Part of a small language model's weights.
Architecture: LayerNorm before each block, learned positions, biases on query, key and value, tied embeddings.
Training: a variant of Muon for these matrices, 602M tokens, 4590 steps.
MLP neurons of a small language model. Each row is named by its layer, matrix (up: input weights) and neuron, and shows model dimensions 341-468. Each number is 128 + 32 x the weight over its row's rms, rounded and kept within 0 to 255. Numbers have three digits each.
A block is one neuron, or neurons of one layer that tend to fire together. After each block is what it responds to, as a language model described it from the Wikipedia text at the highest values.

L5.up553:158127156086105116124154114096135109128088196079179139143135229044117219200090180154109154167180161116162062189165101054112117136138118133116152112121163130139118098160143119113133130105155066164188105149130148165157107144182101107122109097119146134161080134108156083153119114100096155176085148150115140148115135167109101108134102162107104177125141114101036119101168149146136111074154
L5.up576:100098139110127108158118131177154163112141126129118147104150211160148131208146114076120168046179120127157106172108138117124180131167093117138140140117148112135117099106090115082116155091136107146127159150170168139142097146135109206183093166107093155134107107129082116162117135138161087157105132172153078191075135117104159154159103125149159162158059156107126109117157163128148135138130
L5.up682:149101189159166163146090176157157125139108130126097059152107179066133095104178115173149150142128116131120119164139104129168134070141179126136148133111067091084117146106174146128133071102098174116122147184131183135167130148128152092132104118144115066146068139158109137133152122172092145104111146125098118127110210105123149130113088165084189153081149149108128111156106105117127141112132
L5.up1356:191111150135123198131116157111128151123122123102205084146158193048139092090106102152134141128146125117150123099106156123129094114122084082104159145124148117143148111143155133128115131154154139146148106143091153119095181113186096180155174120114097079156093190110153109116118147141112179154134104131095145147135199121093129052162120147130109142145139145123159122120180168135149111130114
L5.up1582:105148093107090162124208111136111150112171135117112128130192079095073123174135170153118101098150142123100187110127085142187118166089126122130169109076145197140121146147081251150068149054155217139127126154074102120089106149128128070103109103080140115133164126081205047098147112136108169119142112097130127143056162118150176121104127128094140164090102096037063124132146149107121128082064
L5.up1708:141102091144102128176134150167147130118095146073169121102162196121134140153154140138096104095208174121140165136127198138117124144101111148183158142160148142144157118110154126146142179082099147106155109143113133088056076162155156175124130109096167153102092114131167114086100129142127151134070154205127158136126124137104153131099063134153119095224154129174032128110124154184138098111064
L5.up1846:096089116124133117117129125111169133145166154137120129161160174151155184128155134088119151110095108129143088110202125214129139116152116142168144136124158135129101099122121085102147128147112123136218103090140106123100085059149093042193105109106167098120098196090122104106128135065160120120136106093160111138053145134091153111101099130149125125119096141098054114118158111140124144174185
L5.up2010:113151122098105155108153154136119121127134139127088176119176163096098176135224134090117161113074092151179148158185133164153099091107109141117154081141120188145132165112095129130139154136161141041122133094149127137172071138177108063166095126049148124103090162096124075146156094128114153107040155152109113115066158103137107096086082168120118142136141137069092109134172139157082121171142
Responds to: Sentence-final periods. Periods ending declarative sentences in encyclopedic prose, often after places or nouns, alone or merged with word-ends like "s.", "a.", ").".

L6.up22:176126169086150107107133199137098172107157105166105145089118145125140126117169075149122120145067102125143147167146122108125131161125118079159153129124139127136055170113133141158105161134173160175134111115102078105104090104112104187171122106142150151126146138101103046117140139160092166146145040151129116077139105168171139158123095128120084133124086101137110130122227157142154131130088
L6.up580:184080152222186073124183154119086103114083160133143120119143171139124215153088098156135119113121141143110150170130109126116145130108099128133174159109131170090075110208117132090119175119143088125150067089110124103114102136113082161126144104180097100099140106040069085083090057139117161115109129166086125140105165134183094208107143164138153150085136171057097034141107105186148108119119
L6.up631:127170169116125099097135170082132137141076124127121096089092148117107189167118131180062147149136105103181167125147139093146136128142110168160149056109088155117148052128098099098075196165118076172183114209083077102153076167205090100125160099107167128096082104135150118113105137138112134096072124109116161154111101139163158126086096094131068138169127192124154110144134130155141122152101
L6.up1072:124116151138151095114133187186117113132125064180119070091163179124159117149142064112141131098088053145115095175168087055120137075130163175140154116148156129116132185152128120134073103099098087121102132083154137087094122115171129072148069108127146109067188112105129133107136113148141090097132159136199171144098123130082131150134049094115123081110158163116155060129133131133178140109136
L6.up1397:125142121088143117102138148094099148092146121149194169134141188088107139123083147098085134137115091093163125172173079084117138128142075125102165124092184158082123139102134129154049122096144151131121136122182166095073099151152131085119159128089148148115080156129136088173050114146155131081118105150173046140109123101126102202098157155096107165125141169115132124163167129119131139131165
L6.up1448:122133131132112114207100110091118129151159125105127129186123104173131136130153069153099150093147096170172118102162070176126141126142143160174085097128134127132129073148108121104166177082156080125185051142123101123104111144139131174115183134151128145082136159128119174125201099190182165158189125143170097158142134098139135189132102120125121145079119168132112045087196138098075105101131
L6.up1506:115089138114147107147147142120110129173145139088152119127189159142163072133089122166159198122093137187103122173174143150132153174106103190153149137148111129120133132099128147120107109092134017156140074164123145075103150116127131112119128119119121111090172182122158123129143139149152107153181143152080198096135096129150149139136085125113156144098062172126126139145138155117125176127107
L6.up1616:100107128092113115078151124094119124076146137087146123113116169138114140168165133163114102102119093070079118150148026092166117142137146122129093116119143113135134145234119059116121198087103116181164111152139083101145083041141123099141141148149095093122118166161176107098120098095123090127093122168112180132131124159161093059182123171120091114115153143100158101122146132168110168173167
Responds to: Sentence-ending punctuation. Periods, often fused with the word's last piece, ending an expository sentence before a new sentence or paragraph, e.g. "199'6.'", "complet'ion.'"; sometimes colons.

L3.up48:114125152122137167158093153192131106091104147046141122122137147137109102107135092131121054114094080106087138153167141138151121134194157126114191100160128147151118144178116160116091127087147131116165086130150106161127113185136110112117113151079162090124183093111121170132150119111143159204122160111101200143136134098130153127129172155128093139075105084146133118134191124168118104076171
Responds to: Clause-final boundary tokens. Tokens closing a clause or sentence, such as periods, closing quotes, and a comma-following and/but/while that starts a new clause, e.g. householder with no husband present, and.

L5.up92:129080134140096123163124166125119139151056135161135148080161154091147104144127129158148133108110138142125189120124131108103108148141156221117124110084170145121162109118157119125119130135150123095088123162109128117085138087128126133139074175106160146078081147119121156190153086161198094156115130156125129120178126137183116166149130139092111092120140139138152146076090130089138132120125
L5.up175:136104153168149137126148128088135118055069157151127182124123150177102138114080079116127172109114107151121177058109182118108120073170109128155113173146175053086066138073111082171113121118026125152105195108115153098189056157158195114113128136114091176110097162086099118163083148143137194147103138120122144108200172197146176144146135130139164111157117122122132112174094146167168127146198
L5.up318:065130129159125160117103145149103156184110093052091142098191099159175115194106118120125149144180132120107120105139176126104142116091146121088091133079141141082087057128142184134090142112091132110083109124117111124123128088142159167166129102147207123091099176135141107138089079085127122080097098051113155116160111152182130154145108129089082122096123150122122164118124074101089123100134
L5.up679:099055155156131121123089187167129112144133135084129112108145140149148117183115142158057112102123136075173137170085075131131148130118101099097180152123132144119138138172110150159118139104127151136095109165140147095077125142163146092146133161149099143158117127104124149105187107093232154182138162149154116095195124113090122206152184143127133070222118140131125151142135098118186122121168
L5.up706:105115150149082113112107114082137079144105177161135128118095104139120146187089094090115157153160124153149161098151117106127114109074129118044093153102108174180114141167137109080119055077108101145131149129112126110147155161157161176121154069108140148121106209140056215085129130147080145110115070100057105156128118140153197086160136160071136143149148165149115132127141087149080128078121
L5.up1294:119095105136100189135117182122091102211135106106080106115083103154150107147156127151181172122090112171120104130154140104099132059165110133085132218079174059064142133131085109155133139187091171099099120155087099130132129118112125063151123079127108155173174127098113144157085083137189135189146128145147101107097140078119108175116075146117153167153209122074201179100105056129172156145134
L5.up1695:119120173159166136101124160107165168106156108146097160150186117187181141110144136116117155139171184140159120175114157192201145140183150128090109126057068136123066158119057176165131193161133158144113094134070120116065079218126156132128118156161075125188108110132089140155073113167177099117199155100108114076157157113140115113126136107174131137164185150130111129114104149127103117154139
L5.up1759:085106107126105137103114135155164159132106157138180137089139188085131175130136151088112147130205077169139138134170083101131143093139091112139164090142158235191107135191119104148108131097151112167168111162150163117094141071122090183134156086120195091111135197135124126112101081120145155144125104086128096135106174131159198135157156086176144103071084121096123084114109073092100112146148
Responds to: Date prefix "on"/day number. The preposition "on" and the day number right after it that begins a full date, e.g. on 28 July 2023, On 11 November; other "on" uses more weakly.

L3.up2033:112128104101119128114098149135119092147117111122140138130122148173136166123161138110106064144166123197160119094174148147132097125060115132096116165123141139114106147110150106123078086086131069138110109137146110086112132125096153058100114120127165160080145137131157115186137138085203174130156143098129125093137126135062099148134157117178160130093105176146113113079048084111094123123152
Responds to: Film and TV production vocabulary. Words about film, television and media production in filmographies and film articles, such as Cast, Production, series, screen(writer), producer, directed, and table-cell pipes in episode lists.

L6.up31:107106110194183087100108097156077068146107152111136092098108113105155124155126145104153118082121139137105068160147125134115101166126180127132111135119097129133107149124088098129087130116105131147101108122128082070151182116117124122109125130101117128181126153137158134122157160136134131122147106145121144141110121113107143141035157139159123137118188153116140095185080086152111128161124
L6.up373:124114129136184134113085084156128116132129077173140093126075072096180169154146127156142085132079148108033203131134099114133134148110129163083120184083137128130129139095169143141107123088159156169118103105146091132098184092161156116131156155162177178138090142133133152202116123129158149163152164115065142202116149126113102149131108130156087164143098159136100139147165135180153098123168
L6.up463:112177081131112066094141139104173164083055132131136125152117142127096125153105144099114121111158164106117164140145151133089090132197133078096144138159124152121071105158075129140162150172159099221127171171111096074088144148171147178115143109106165112100144097106145142076143137110179126130135139089091074155137148110121089147103157081159168167082115121090083128147126082114081152139090
L6.up782:135159092076130144144115142153080163161102184166128153139128160107175130131155119137161158135134151094127100123195145189127127136175170110137162155163071143094092123066163115132116132072108155198094128115110113139107085058101179145092137141134204155129131158102166129136156130163108134103196168144102135167148137108163108122120093109176122175132110201119063180144115094081113132193097
L6.up898:116097177112182160167172166143149180060137129121097158131129100167136104112134096085161133097097156125111111092102142135158151120110117162107124100136168173106150112131107188128202136129105136098110102123141166129124133092156148165138170140078118110161100120136115159093178117101128150131146107079125152161171126134168179157123060139089139148078163146187135102139135116044197134094113
L6.up1046:162096130138095158103086127116150135157067119155136079165129117153090142126163110133106090126135131122109148131145094100118197135134126159075102218181149122150090111117155092129132086116078096194108105105145095133084156152141137095104119140110155067123126134161148143118093111149114153127119166108139139142169111154083063141114136073090134141133133128123145126135077072106149127118166
L6.up1518:185187098147161166110132107107103117132164121082131199103089210103100110115147105187161176170155127149097120115146120187099138173145145107148184143139122156143138159136163090106118136200128122127168112064122118144124157107155116108117125164078124173118166202163121101151115118151119143122161130130130123198116092128116118134101058095127131185114146097125146146114074084099160118120107
L6.up2038:091157101117131148141165148123084126134070177097149190136117148150135105127140140110185108101093170128077174118150124159121087116158141173146111102097168141168177143156112146182163085201151151159185113135163077116155110041176157127168188140168137123098130169152148130148105168151055149121119102160150144164122138098105128158059115110105148133137083172142145180134102197094175116108107
Responds to: Media appearance articles. Articles and prepositions just before a named show, film or channel in career credits, like appeared on the, in the film, on Channel 5.